python train.py --num_attention_heads=5 --intermediate_size=576 --rope_fraction=1.0 --bias="none" --init_std_qkv=0.0257 --init_std_down=0.00293 --learning_rate=0.0139 --lr_mult_o=4.0 --lr_head=0.0049 --warmup_steps=200 --schedule="wsd" --decay_shape="linear" --dataset="wikipedia_en"
MLP neurons of a small language model. Each row is named by its layer, matrix (gate and up: input weights) and neuron, and shows model dimensions 0-191. Each number is 128 + 32 x the weight over its row's rms, rounded and kept within 0 to 255. Numbers have three digits each. A neuron's up and down rows have the sign that makes its largest values positive.
After each neuron's rows, "fires in" lists the words (lower case) most often at its 100 highest values on Wikipedia text that the model never trained on.

L4.gate288:155169117209114122159107104127148139131134221152128143105154144156140071135111175145108162124108171088126127153132125135114193197127120048092066152108118095108196141112090139140118160124167097181113098132167113197119149086106120111146085103188108155110125149063116150169154109137160115145138122124086134125095108127147084086127079127166109146148144121136108182115126144143135187167156096199139114193110095112049135114108165161119124128171115077104168128117064111146157113144102112127086127138118140103079111134132121142150108173128090139123140119146137110102116131137145180152
L4.up288:098180165168124065099094097162146144112176150110152155052164143148100156169107148115168123181104157134080147141173164115093131132099176076136114124125129071140135164163088129118153164043145159118183077088110074128126151125082103128176148106190100162124119073052134180118188131144118127151129166104140099137101158141188133074108084115128168118161164089154099150114122125143130170151145138176103136152122110146106159092158162066127114149184132083144125099064128112145128106106072178137070131162095130161078078133147141081124153118160070129144149116154128120129155096161153168127
fires in: "a", "into", "so", "as", "non"

L6.gate387:125136089110124100190158150125142147112213125128134128129129138142074124145165075113108091136133086167119095129157140096125158067117115094101152134136211150121122130123130158121081088103076124123133133174137105111088116113100085187216124099143100120140145128121077099136149143144145181110123186104126074106163193115089124147131096139093104079123108211204137113113123140173082169158100133129092139121144124133112092146061093144083149175160144118166153172141114195151081130129165116150065067158180106086155094132146134157118081073155148126106142156157118102101159198068123157107
L6.up387:122125111171097126192154110091122157131168127202165127092138133128095134110165091060135122204077102168167138170172055055094067089095150132185169128138127131173092058134122112139140116173126165118136103139154159165131116169124142185132112125101075115112123117176172105159106111094150084138137166116139125215199126161107100183122140125061091137115116117191125133131144095167178112165161106157120151139121105173181132179146142132146088121138073090131138146106104149095143099146127135108074102109093215062097136122123149136193087130127158083088136136166125119123165151154193133165
fires in: "most", "very", "goals", "goal", "god", "going"

L11.gate415:116149129109098142138139154104144116138176167183148127123122154099098088127179157153164149120124142125156152143091101083164161107150137120116137124120153152129102090185152072157131163134163087115135088128119070123129152067169167115145104165185126087168163143064074081125138093164112080156182201141135108103136144143089166086131157098132090134117100135123142146140143078125109134191142094168085107142164053141140142102115109125126112158136110125154113177093063123182117105127141099095147141127093150098136145100112133088091145210143088092077036169211093172142085123065170111121
L11.up415:134166149156156130079136191081103128152165174111119143105157110109103179148166122178108132165144137120065140177129135130102112147151115112109125093118173195087161105116159060124190081106133124183139154097137158151183120187111133100169148119158110197127208077143140167134146112116126068133103113113118119147154166161131166092106119074133172172063145122152113118078137170081106096105122117079058116159048175133120142119133116070162162118068080079179101162078129080161128104054125111123099161143147088148129147094174145123110151127174127140139139120078109082117114043083137122115
fires in: "as", "top", "albums"

L6.gate99:166105071088157155146135107154138143141141129149146118118135112132095140161133174179117109134091163191116060122159092012167112081130141115114163103078080077107103126121081127179120164148117137161100112165174174109097150139126118114105084091094161153110174080106145142115116066092145099114133139121097105124086142123112110089167146057120119118105133151124188150101111137131119193132177171099085130144105068182130136149113155098119195135087101048055167111153104156117109112191119112103083135142099131105143103082114145116100096062135147085152174101139161054118110178066112143144
L6.up99:129168163098073123129103171172133157088163118136149078148122093138107197110144130155186086126113156118142133119117160115133098050085079070141073087099139095142148112172130154135081167128091111130101089149138138102105130137069104193152120109109055134164110094127178157136154124133111160143136094161112210124161108155121096130104096129071158205094075137087161154113104170139131104139147160191111118132149123100125152157130098087098109160151110124161168180154118134155112149085092095076113156117072125109117106112145103118136097100092123093142127113119162118151127090116117088155
fires in: "not", "very", "s", "its", "most", "too"

L11.gate546:133178115164129160153142075140125170160072148169148154115143106120121118106092124126152143136143110150108145062149086101165165126140145149155112120168156093116143134103129150155083097131119156172115104052142213115127201073148161108087142139068166138145097118081118122104165093130149072129134143111088135158113122065140103109169121107110115137113158141160146122082058188134132105203181116127147148131131142173087105121052138099112109084119180058112211157102110157139113084146147174185138104131135089126176138106146134217167184121154112141139104142153097117146108127072123201115
L11.up546:144124138126135139113110170154103175144126176131120162110134137202159159188146140120153132132121159155078227106206119041109203112060182152158126102113120144139112120044119097134135077149106123133094055095120171157140150110140200114198104152118096164141135106098138134067135119110105120142134117108129122144123194197165147093166079089113099104151155104165116168142072140139133173153101121105105125154137121155140112120102105104086121203133200132099174154143137183136134153098096137086125084120084129086101113119135203129148073153125082154104157062097082159153147097132131113144
fires in: "which"

L2.gate485:102096151083090132209178133081131128093083125104112113092083113155138113090015111141133096157158079069127120122115158097123139139116112073123105136122118118156107117090169109152082127145117149153183149163164156013153084118120102172134103125129144093130108149153170119118180080079148096137083136147110085204133097117105186121132209072120139116135078190108094115172171137113103150172198155123122101120140073129102073146094113115133095104111168102156088137203119164130146170182157112139099095144122121182130071127169091140142144144174150099157135120111151086096111115065157104121
L2.up485:105119090127090199113189095130078153092086123075159146137139162094137115121132150138094167149172078083088153169161117166043078124137093125138139128120134152123119110179148097116176122176172093164176137142143155104124146113137197106137156151137183117128189112151174114103080115131105135174101108104162148044166095107124082095129095144108117140155143133141082165162179118192139102139111104133124120123153107122120134129168119098102083094089113103127167032094108105139108140100201153071061108116166103145122151114192117150133177173142129124072162087147098103120080099156141096126
fires in: "it", "section"

L3.gate377:170170144088112095130151167136174145106135095117099075046126052198065132120143127115103102131118116136111121167135163112172113143121145116140105070124076122133110143145169164154104160181160196102137147174155099152126112062143148113117170147128138117106110152154169109103119122122163100181194184147103121148111096087070185076183086120060141134130064145112114144063107154099090136086157159081167149087048175123175119113126125128104154169137146106148116115160118132135127148153123109154114104142118132066134166152179134129118082089091197094122154151096169153092059103134168083129
L3.up377:126171153096132112157150080123155095081110171113127104140131083170151144159115145206121112139189138133071153174165090149116135166187160148070180149121177120136027159101174144178183112166146136124137122122148134176128114075114142098101171100107122109115136184099120113152138152066138148109089131082112060125144073133111059083103119134117132093116132118101089174134104082106187185106093146110142066137082111134138147126157160109151176124109152083151145102137087111093138161127176150100098126115072152121103107110110104125155105173090136113140115141147136225044075150157163125117
fires in: "it", "paris", "what", "visible", "visit", "paralympics"

L10.gate33:175089130122187123116137058134147132078185172139095075164107105134090155075117159086129151160183069122118089179133147116218105090158141145171105152089128084159138092096148140043148110106078092130141149156113132105117142134141130120111131111136123100135146193125116131092113160135115113108157115137168164133078122124134073146172127092114108100136135143079117119185132182131121081117102115183103086165134149133100174130143156137090160101126111155165132098069145112130157071118208167163144123120100118088116171203088172160110214133126081195101093133079192112174179163117109151119
L10.up33:128167178149129139122097178149137174162149119151062087149163193116153155113133194154100119106090119086139137118124121187132108146145118164109121166090070096146115175134104129054136180125053078126120130082170148135085084164127173108196085180088111099143118159104163112100096151160100112095160138121126083062104083062132121130157148126115202147162129089119123127122136171100135086166094151077137127160176092121210107113119161164077120123138132124166148117166076167119140143101157147191095141161106133158198149151192203145150134112093124114104075146132163145115116116184132130076
fires in: "of", "after", "later", "son"

L12.gate292:124154115182124133131065130069158117112113149172130171119100105110128104143156142119152151144106098130139115132116130102138123119136171142124133115112169102072078144143095149098147086078159096078106055113103124170075122079131107156120127157126148125187069142119125053130093166179117095090196107127115141175180047097120142119144104134148123119059103142166106089082171119054115150213136114132138133084149118146147070115117152185114150102145101141140170084109128135050132111223155145157086091135118141150111093109099184120109101125083114139116131099154118111151118141140113082139
L12.up292:136148111091114104138140125151125121104104165061117160139149106157101153160103148095132155102104153152104205116134100097164105119129162147145138177147121083113134065164156170101107127122091108167127109192124161153169102130070103086187110170082086119167104123129184137068182135206087137139148151140127151111121120170138057127152087163125164185193085156090122089185128089084154142175179133152200104061126128082101150128080105133190131159114118118159161100077138088143145162144142153177109175110131098133121176139094124106096141129045061119130137119113080111112111130157077153173
fires in: "in", "to", "took", "take", "make", "t"

L12.gate113:089099116127090184134111127150118163122140137123157085105196143108118116180121148070114121097092244204119107113164141140120083118141130158098145097192113080108141133115208170171108143160095173108133164144095134153189104121132102146130160124152138145087128150086092109164138146122154109108128108071132138058130127097109120124077113137121119117127110146163124101154124061116060146124153106144127138111086107120130149136105088136124147168061110123122170170145154103084129193190086114151128164156100092073095122061101122149131180060099059151121149097174194093127143133100190121085
L12.up113:116131198147151172116190177179158156151155158113094119132116194082152149111120128128109051104095230144183090136142186135205106120088098119072143121127116086100121112141181098183061140116100123126175148162103126129140105149123143128128140150125118080069173140100166104136151141125180090154137068124126109052157149063125164138121112064100129157071132085145156092109104138116154138118130159158127170125078080109146145105115127145150124172131118091114133137159136059084168163126120116146095160138143150108162119107135118166114084124129114119118154144137203226104087081157145124078
fires in: "is", "been", "was"

L12.gate276:120152096111148077127120151127121119160119091164099148078110100117145099167159161142200152132117151080098129099109150139149127098173151204094081149117162058120172133118189163077151076093087153107135038141134101122215143134139126114157184118140144144096103094140117120107093111149160137094143131107120142156120150116169086118110201084104101152166077158113143130083031109111132143201153125145116111138081104121090177145186112173143197109092112169168102132120131140129131100099099109118097152156063121133117095118092106081115096119148074113073069108148159069073137118120113123077
L12.up276:156137113147141144126123059153121108048155161082093146154133127123104081139161155192110182121101115131132153160116104104175165102163168149175131129117171102156112139074203143133161084128107130086124165149089080097110118145104104163123157094128065094091133108190101131151113081100101130124077132160047136172115147141088192119100164065146093158136142147142052138129167115141115059112146133153124149077104138087135120082112095098177145191137104177211065155118155094115160149140113110124104138147108165155143074145086124154131114033072118116141083117177077108116090144135126123178
fires in: "he", "you", "we", "she", "i", "not"

L12.gate348:088154122157060191105106099155100145108137139098136119126074188113060068137163189094106152137093192130123074182147172138129105147056151123128133101168101122106113126170111098149137168160158129143130155153130086180123089134148116142114136102141063117175144107049134148162134098119124082121149112108147104150112131128147113171089135120113167115156177094131127109153094121076130166162127077085121109136074083099114239151115178139160149086143136137139158163098107094130126165151089114170073159155102127049195158147152157134120108098171078151128096145144196188133137190179118126079
L12.up348:130106107125125161138119091137128132113140115132101138107129116086122114149154126123070192119097111120120094138132120108114096132154120078101165081132174143141126165036096131153157163141178095132101057112103134090102082156111091091172154109116098138144131065087091165110152102117091099099125137106085092160152121150079024104152130083104089157118139136122098159100121204131158132211094082097174159088163183042137127110171089128114189120076099122157110153121110102108103158224115193146080098115131163088137137186083101091176136090146101161104115101104124073076100095153117153141
fires in: "is", "are", "was", "very", "it"

L8.gate557:151121175122118134115126170131058114106101145158163128090102117135130126104078131156108093132152120063102158179135129134168055147079148141111107162105121145098067050140154089082180161121149101165131117144141111118115088155115113177129101143117093095137125142136081166155155163120093089100145079158142097102128156135162151102102146121078173072129183129120144078119139104153186129139110101158126066062063111121092109128141117111137062081156113171080181113170202151156095178159109047162117150151078086111141111078124120167166103069130133136125154146129118124153142159152125079061
L8.up557:112135092076157120142152115107140133120119184093148126204084158193195205136137136159121073169129190112151105072122123100157115121117054145140101127067099087159111130120182190147150129134120093130170144116154100125070127132114065169122118179159140149088152100129106112136088169136173161131085104148110200073132122079121161155140072091109123160065120059149139133140123072098133142085120200100148145120080153125122072151121106150118159135127106137126108130153127123051146103124121106052125144154124130143083140127164121225088122098081125154116114145127130160113095080101111191083
fires in: "is", "was", "telugu"

L2.gate543:099107154182102120110181095131115150079165131130077120102111156117119109181129120130148142117191129090075102184122117130085088065172091108097157106153107121126122113159107137124123105218089070117154140209115075130155156138069125101115119143151112113149186078055136152177170081147103138173191122146120141129118124111095095111153114109121159126155131108122207122125123036123172131066113128118077137186077106109144174142136134132144144093106119068116081030083131139158091119157082111187133132091103138088109099122189078123121137098118106128140177158134109121098085115125152163110
L2.up543:134126089142163095082158098160116130089113123185052141178085132131079071131133121106146111156176104115117147164120103087129144096158108103111114089102087108178163135095086124113137094165089123131131120153074059130156100184123138157138124115169078137168122119098135140133145163164110154072170076093087127141127164123074145096162147104088161173142136086134185175134094117126164164116129118090125142137077127125125152166191114149119076080064149088129071104111146150138106095142031113157144194115118130155110125174143067149080138133075097145155096125124121142147140133104086143111
fires in: "is", "was"

L3.gate202:103163148101129127122170145131138121127154167126106074127106139132124142139152096160157034072162043186126131122087145087141163163117093071132137133099067130114129104163121156143160138106128103176124143107204136101176099157180178126143148125134133089099104128126146123128103135111109065094149137056128095178133164128159185116130166159151139164128197126109163157098162108179122109100193211087110146168153113140150158106020061108111132083179130122139122150166127114130075080175115182096126094070071133128090101117151174169111174177106149172137125114138140175185114102102178110107
L3.up202:102115131152101099128149112161159094127128126198155109121106139113093111163125129179147149120124119168138181093084160092141145155156170040156120128083104084117149159122146169161130148217146108142093158098137120116175084104211163093091131097064165145127154115165129132177120092113133112092127146062097123120092163141142179067074209165141132130146136169168139140174088127130141119105172161112131142150095115139054130163107108091098095058167113162123143148168076102130141112155069150156119133118066162087094077118156131209180107122133112174135112102095142204144082076079104095148
fires in: "3", "300", "3rd"

L12.gate257:101135078113134123158137190112106129129098114121143146097162160112140091127105124105190145135122105119145090105141068153187097159144125130153096160178118110152105137085090125153129104150100068132111157114046141108119154058110118098116122134081045133176138055141148116082105162116162106128130092124089161140131127146198115173120096148101145189100141122148151131121138153132129148128100170175121127142167204152061157110130137071103092166130115157110159129177182089084146106093128087094172122104103121083076098132111143119142131105139095148092132125152125113141073111104145041095
L12.up257:159150135085120129211161133096063073102135149144095148068141153119145189129151094121161133121142128147148144134095119125139168124159103095160141125105141124135076109087140140144128178142143114101143148133150179137113100040140113131138140147127125121085173095147147102165146139178141084112149070148174141060127141096193141120068070165147091131198132103132063128164158100091094107110217175159161100172132169117109169151087125150143130157151126106103097105182171150068176128129157111173176114096113070109101125180160090123158168083094085144085129094176071129212126046153171141104
fires in: "to", "in", "on", "see"

L12.gate558:131126110121151078135110080124125102164118148158085104114106134144132104085133143107141116148095104128144087159179108089154128063131079079146128072110164050094085123081149170143135151074100131158106151052121127114149144131137108137139098105111156079115139104175154177168112179178062047099111122079084155131120130093133141126052126201120178123075120162119181113105148174120124171092103161172144136159101121137113142100095100131150129159182151173099170191122108153146083143081149095173147193122080097129099133111172112125096072164134160109189140179117150206128088124181171164105
L12.up558:140212097087189114112147125137133163125126139167101164083165085139130102070115103153169115165114154125170111154118091082093097138116189097116113119134104095124066161116148212151160121177123136230110086153138156088127195079181116161180080093136142083117174172107122080171103119128114080109178159084103130132153134100117118127081134132193129104147087127150116116125081110150171110138206145112143154138150127125136128116097099117138126119149119172156134129110090070081159120205095131143105088073106113111113105134133155164134041178134080121182098079115163189093114121141167159104
fires in: "5", "4", "3", "51", "300", "59"

L4.gate56:115055144110136154117135145129108137116079131171129131114107117132130103116173129143124113210105137105157098126143096126163146126207154086129106126131103104180040173104140098151094111067120120138153159123173126077129071157146156121150123120181151082167059183181090101139123142166105116154141157126138105132073109107123117193144131121124116167088102152144090129147186110166063100126164170162119065139138146124103129217160108145153135196077153128044122088153176103136132097157141127179152124084109075133194141134134113196055077106107071102093120064124131138051124134088118140109
L4.up56:123080156176103118103100137185121092171083146176111174142039121164124113094149133173120098134128145119118158142090136156162177125159116159165133119069106099146095149132149149106127104155215149171103186142109155099087073101148096181125130129148138117162148149130052105164094156122097103117114096189109098126159114117217121097110128122046123071163158126134123120115131108118147129107144164164054131156147052127124158164084085140157170123106096129024089132115134080144090116095134129198133154120151081132135121163102155137155132157130108115077105103112135084095112141133161128144
fires in: "he", "served", "she", "prior"

L6.gate179:095135135084127179118154133134073064149201109136159045099136186153093101143174147092114157099163155143118090190113101160126096151124148184105092059165126126129125137145098155118110164164102127154129105158060113132133137092084073164138081197122087151108120088129124126196181117196158072136109098125104139079147153083130103094128095142121143090150174113057180121110135145145088116095144105078141148092180056181066143136105074104113137204089097157100143100120101094052138124147153073124089156087119120105099172116116174143154098134083108113069108131148175131136171126119144106110
L6.up179:075074148091100153148135145119085046136191117170136159126149150143070129139166143122079172142089161141107084231106127129161179136199123171092138104120118130140092137129106113151132102167072120191084119169096064137117090127093061145116130144123137151104113089081068141155122119164135095140169116140074126064173148095091136066182115105083146115152146167133142107108200169173071098160133149106138157126142100113104170166025117119135133116125154118101059131122098156106098183143106077141131161131146103113187189123120142155107108115084148106121113128143149081138178136105122164115
fires in: "is", "very"

L2.gate190:129089134123094076157074109116102078159114117115103089135103102163150108105115070188155075133122121152104157162117110103101123141094113152106173145138075103138044160127086074110168130127121143100156121154078116160147121131208106162125119109119097180097127155141146172092109142104118107112167101131051121144125154120144142052135106136064132073114128066078203128088068133138114149065127122123117132129192168170185112077142132179157127130147107096062160136110104158131141078177126075101103133128134103151112175095097126111152130131135105129117118087105141178106154134101147127117
L2.up190:070165119142157145115129110124184074162132073147193116182119132134203157177128049165164063143108186169115093135106147162157115141104110129108161130149176138134080107120091188048098125153130100177106132107101099166095120143093116103087103155111117135125108111092080112106155038145116177103160103122093097136024138130098155123142131114122192119116110112068118140151127110221159113163200137088116120100105122192164103135111096137158157101145124134068133149106109135108090131126111143169079120125102130127100136116088144086117126068157091076128181132160152136167138101107114095127
fires in: "is", "residence", "experimental", "studio", "individual"

L2.gate481:135098120137103118176121093110111130131147144088123133126144136150130152133142137117169123164074156139118141133154125161141103143171165135213096121096091142150097137096084045166120120118113116076122133122150150096139153092055111138176120111079088104143112125134084105120111088136152122146128112145087124134047134180128131084184094118115089141170181098149145151110071107145084152113170174124148101090107121081106160204124088149131111083152147124091075177147152146180097043097119174078156101080138161132144184150089163146082137151069069095147195152232113112180155144187109105119
L2.up481:116055117139076132122141144123167108100125107067113093127141125175125156126156148099132158188106117119118115083154161076144171113153145146149150148100164160076120110110115121225099181149091096078112145098153125171118140118076106122172146170117073117106102121100131128083114102100152169090154055126115120148136161105150091115113134095132161169134155120127076134153096111094112128130098168170153101089048174063095151150095110175137120098145134131151086127139138157163117050126124094076138152153144140202082115121117116122109164139096087144102218093190151113203188111165163159113
fires in: "2019", "9", "2009", "1999", "91", "1989"

L2.gate516:118124127099138123158080157134134131134200113146112093151135054138140103173142085128099132114126169117111172125092160148129190129093166114114107102125115146148097101157095141128139126076099118177153140139145109148058097089109104138123124115214122123160142121118117131180087069138195107141086165120136197191141150131050105110106136101079094090099138180143091097078153151139138154160194138123104125121081134103076154148152115171136176083120076160123170134134116116079176110161104128143148168125055115139174158089150135098179114124106150170123139086082070060076146101079116111075
L2.up516:142123128139095169105133131086131117122151100150100148125173097132077076135167076176101100144134094145089142065129083141145162136133091078114125111099168122086071171132099158088151119167111130150043108149137153094113071121076093119117142147161159130119134118091144089186124086109155068108124136120153214162139155125100116168149107125134058130046106157152102109138161149172104179103148127129129133144123082092144131121141082101135164095182127141150132125098134137162141075197125123160109208079078106133136152105171144136177134104079115187133141110135126148071171139103098125138
fires in: "can", "not", "will", "to", "may", "must"

L10.gate172:173114101159177061118117054134123098078078138150127152140134147116054133139076094102109127118115133154130165097158148149182130077077085106114207122077100149072111116079129169087110110075091124124081134149108074105118117092175167139165087132126103131127139061133166149091115136143114162153097149093097167137159101097069119166152120102128143202062153118200131108119096126068107140089116124113129123160160111154073169103153164186112122182114145159156173154083134062157118140177104056136123152130098182123132090137183150165067082049142070135151111167151137151138141146201117146111
L10.up172:108064069148084172149101124113081125102107074119091106148109155098110165130104130129127137136140096137111141145135113058095108106186102102076074161152083108116067121119136115131123073080107168192102134180128080080110169116105091132176121098150170141164069122131192129122112116141176159128156118111135079149165113074109081137121108125054147137152148107102113049158151137192179088146125091122160121112121160112147131075114144077144151142139196097148177118062141117173089087173106110136124144139175132179104148186155142147099144108174112142136182134175107151062166132117172159133
fires in: "used", "made", "known", "produced", "composed", "designed"

L12.gate568:097112121114145145128156127095134150162137117126170173119145116169092122096180162100146121091093087122128108100120091172162178116159113115125126151172125128128144153048166080163088162116179085098121153136126129200177205110148135056130165081106111110152144085104188106122117082096156065139141159190130126115156124167142072137184143120109108053094155054143087157133150130112118099057134133175136121108123088135133093111098183139180103130098124128097135141089153124105170099173155156081106115082156102110076174104113105147155107213145118147067119134187084133149213078138073158118
L12.up568:129164113146137132130067163176142167073153125178152148053071103105159172140157061122110174114114134192155150163151097047089154162115079167147153116106169173151124079129110115112136140109072150137133160166057180147096115148088095181128151129117133122163164139161196149100124118143127132145132105131133174137126157150147149158143113148104111142088136110145122087118143093085126156115181186119106100165190112124102120113133180072118114146152169134050164093098120121159145174129154161096167124145133122178114125166112070108106141141110083134110130035125075102122144128100083159194
fires in: "in", "took", "takes"

L11.gate86:104109151142096112146108172102085123134143094092166164114167125141108169130129149173173095109150190057113127174183060128088128066127093097221136111116142166107079102115095103156104131149119100091092132145196129085112143043172098098095112200108109106185125169097144127109125125149117133084155106176177162186104148085087129109156088116106163118164094143118116128095180128067058134152084108138190111132164132091107199136130172103145140100157082158115176098144132121148131135120105144148162158126099122142112127168197045142158120134121055115141089069095104166146121152169159135132
L11.up86:155137125106128150137142120133153145083131107157150156105109122137132213160159157111073174140139150114140105165082070128191145122176142141118109035169138138179074205119126106103121131199105169166145111063138133140076186087118144097129105186064136130136079206147117119064153072106137130133133089091169113053127134108178062131127172113184138158156140062117122095119122136137087084114178101102098169123198184124176125130091161168164131093108151172105143143125125145136107069104133194133135101140120150175141149133135142124155098194075132124114144110109157104144093119154150184156
fires in: "after", "with", "during", "under", "of"

L3.gate420:113127128130063134145145168091103153094136129053124089123115139095102136157116160122132143198057137127147116143157164101175136192145119077126153129142177104092133114168156122142157099166156135145152152061083132111158111130191179175102099113169078092153119140116160140146094123147128069077164130175090160123126163115106132107090130099120121113153196113128127065122142074085080163145208138122182163064069105114161104101100165141175122093150120122111045160132131106145059110108134126157182087163161186152126126107135167139192141099116116144126117127138095130105148097156069081116
L3.up420:080067122095135101088167193078123113113180160090092076146102128140117119132146152165184074164137097124108109153129169109160140175188091123146114152132109109092165133106107117144101158146089182140167086081059166121175110079135146193135091144152078087147121119125152158155136133173123118166155085134148158125100150115113021107128149097076150127123067112136135101181080111116149132147122149136166117124078140083148142157089103132135093110162179132129083147089155110188070139143123108173121128135100142145096118138145140180150162196138102151059125132150140102148141146156167157122
fires in: "7", "8", "9", "91"

L6.gate464:151120019124083138179096100120124160127113087150193147152141089158130081115123121065149121139122130085171093110095143123132146084179150106089162191109113146121182114110123128137134124168163178207153109113075156178159121135118118137126154135093109137147133129106100068178124099103146081123164165183125112157142159133143146153120116106116126098174178127161190147138122135151082165090090082108080134190152094139075124092094168129135104137129138109136151141145051092089135070147130108138104157192187059152128090123160125088084155109123096161091119111121125151125161151130138054080
L6.up464:152137127119101101173117156108205188131139087128125125159144131128068119107070119113120096141082154085068146141139144089112081069201087103089125151083097147070154139104090126079140129103142152173126139107109110136116093126146121162173089158167096158117141114061053116163139087124054103144168140091119127111109138103177156158138131109165087122100130121057193163134103184081110146089079133109097123150162126185107135118123143111131125081092129140198119104159107208152182079076117158149127207097142070086072114166170160121122072130156113113136120156148076101132119117146143152124
fires in: "as", "elected"

L3.gate361:090128153142119128156095175135128118054173185135120096123116136112105102125173151143102156139062107170113138196137148146152137166173152073153108140087123120147109117107126132128120101130112148121100055083118119155126136089110136079109117095055129144099112144130152181174145142116157144113169202162134107094062129111138125157138093118094142111181167101161222190124129119123112090218114108150185141131143100125142112159184077149155143099111149125137140138148082146091133175154125158145092131150085071109104146099134112135161112100131085185138167134112155153091158075162209053106
L3.up361:098193134138163131099116216166096103087156207166186131124071154108121151180184128138098174179096150095123104191150120140224120090182136053107140148142104094152074111102169093109094164170104097145123082115136097102143107107108133088116118149070121114162092097133143219108134122110129151109129144126112121153145151119176138106108062122078161096163125074144083159156136127181120123151138120084181164144162128157101135172136091103136138150155127117142123126136104125105166104143087147146159172137109098117064134114095116147171131141121156129132160145097145125119116149172112115109
fires in: "no", "t", "yes", "very", "little", "never"

L11.gate310:133188085102121132062128115127157119135149090151081138137150124129169124137177103088164076153145140116128111145110149192128129136106183119136112165101120124078132101120089129096139077083106079109102162134176029096131088133049167177167141162116161120088095168134115120220130166124180165084079160095088158139123117123123130171094157090148131119122190150177164154147077117083109097123160103153180121172157149142065161078059071106139134133182135165100170104161123146127178136126117106103128118173125092113125158131144110137123119098114112133077127128120136165099119166105166086135
L11.up310:159201119177152118165118105141105149149144181159163121127076179143097126095147162126169153177157176152144078186110130179148134126081114133134103165130148122064094101119135162141128143182094108092129137081116147129112090126172084180087156146162132143153134113113116151141130172160098114077062050154138138099115170120144122109181130149115058052118191135123136076107125112068133154169083156115063160140109094116113122101141139101129100117123109142155090151152125151142084181220185159122096096138140100094130132193068139143135084090093177170078072128176104118169151154149128154121
fires in: "was", "been"

L2.gate491:181158057109062175139148119140117128103161145128133084159154123133105164106156164140152193113083078114099193135112220114110111150107143094081141015177132069109113180133136156125079150103164136152118088129141139106147137112127148161179143090180129140174160129080130145101146156087080125184104110121062164147081155181144147106131106105109125123101125135117112126085103088107120159097141060105111098137141137097154160085096095155172120118139103076178138151108145105141123087162132128174183143127122081153151101151115142137154124157156026152110134168141103090077054149086114102072
L2.up491:171158055075098114102098092127125132094144148095154097163170111156110159112166153159136171133071104130063185161138165160103098183080131127072133013168107090120111159175128126111096106153185100181110086112147143123112106155174121149168132142131155147151155102086126118132129150118093099122116102131064174177069096190158130121132076114127119105105109143114095128123108083123121134106118091157104097118172135128143162101097112151146131124131106139200159128161154100138106117224119126128147120143103092134178083163116104123130135175061099104131092158131093118105048136142102128067
fires in: "not", "never"

L2.gate308:105173142109072118134108153171129107100153110049084144208157082146171099122100138165138159134125112155119170108149066124119141168097142161113075133097110097144141095106129149148128150137138205155084090133151179126185120111140107109122118130153168109169119130081143115110081155080164160172090163155106118116083132135163136094113131121104147176114070120134115134147104107101118150076150150132094115176067156168118142206060126073149098129087205081117120145114138114130109109090136140181106148098086098122178107134131120115130194058178120171150144126090135136123106150145099159114
L2.up308:122094192142118108122115119159199107088049072149145176143129110084157099161142091125050075170124145122103159110136121149096189203156186153143076091138110109185130128157211116116078126116098145161138128095168172156128149119114114133164104128137068113148128131082132116118137165121112164141188073138124178172093152089132137149119119102132142128156054104151132143174144133119131101067186137091108114170148075147202081138160096121100135137080144158098117176070148090120080108121177079108135101188114123130149149120161121082137099035190128173099160116095139104116150170098121122141
fires in: "he", "she", "medal"

L4.gate555:075075118128164112194150085173139149140119099155128132145112081150144134139096127159131144185150197129092131068122189148144162163167163077104123127065128119122124081163124178128171126135139099119126095113133119097130165119130123139101156057135158117128150196170158108123133122161165073164119142106087158136112135098050106083111108139053107078093158152124116132158123156106065148073085112141131067145121062121096119132160102086189150091139136152139170141166085189067123161214115091178106126097126138116118112135091106091080115089090117143053160149108074092100091157139093176158
L4.up555:116158114091113151089139106174121139098145132139104099119163094106153120150141134133138158108160164116138061069107196090174119188133143083107161088074140114103150145177156160081126149107149142137104137124141108067141202129128141119130160101108174127107121106096102148129117083149206105166141170183117134144168162078146213154132131157068150132065170167130134130153162105071100112091083090061123087178100134119118143119100181176133155152140106110124122128135181094134171144163099099185131141097107116096158109192091102104118118123083059103109162122088083146129117120190089137111
fires in: "also", "still", "always", "not", "never", "soon"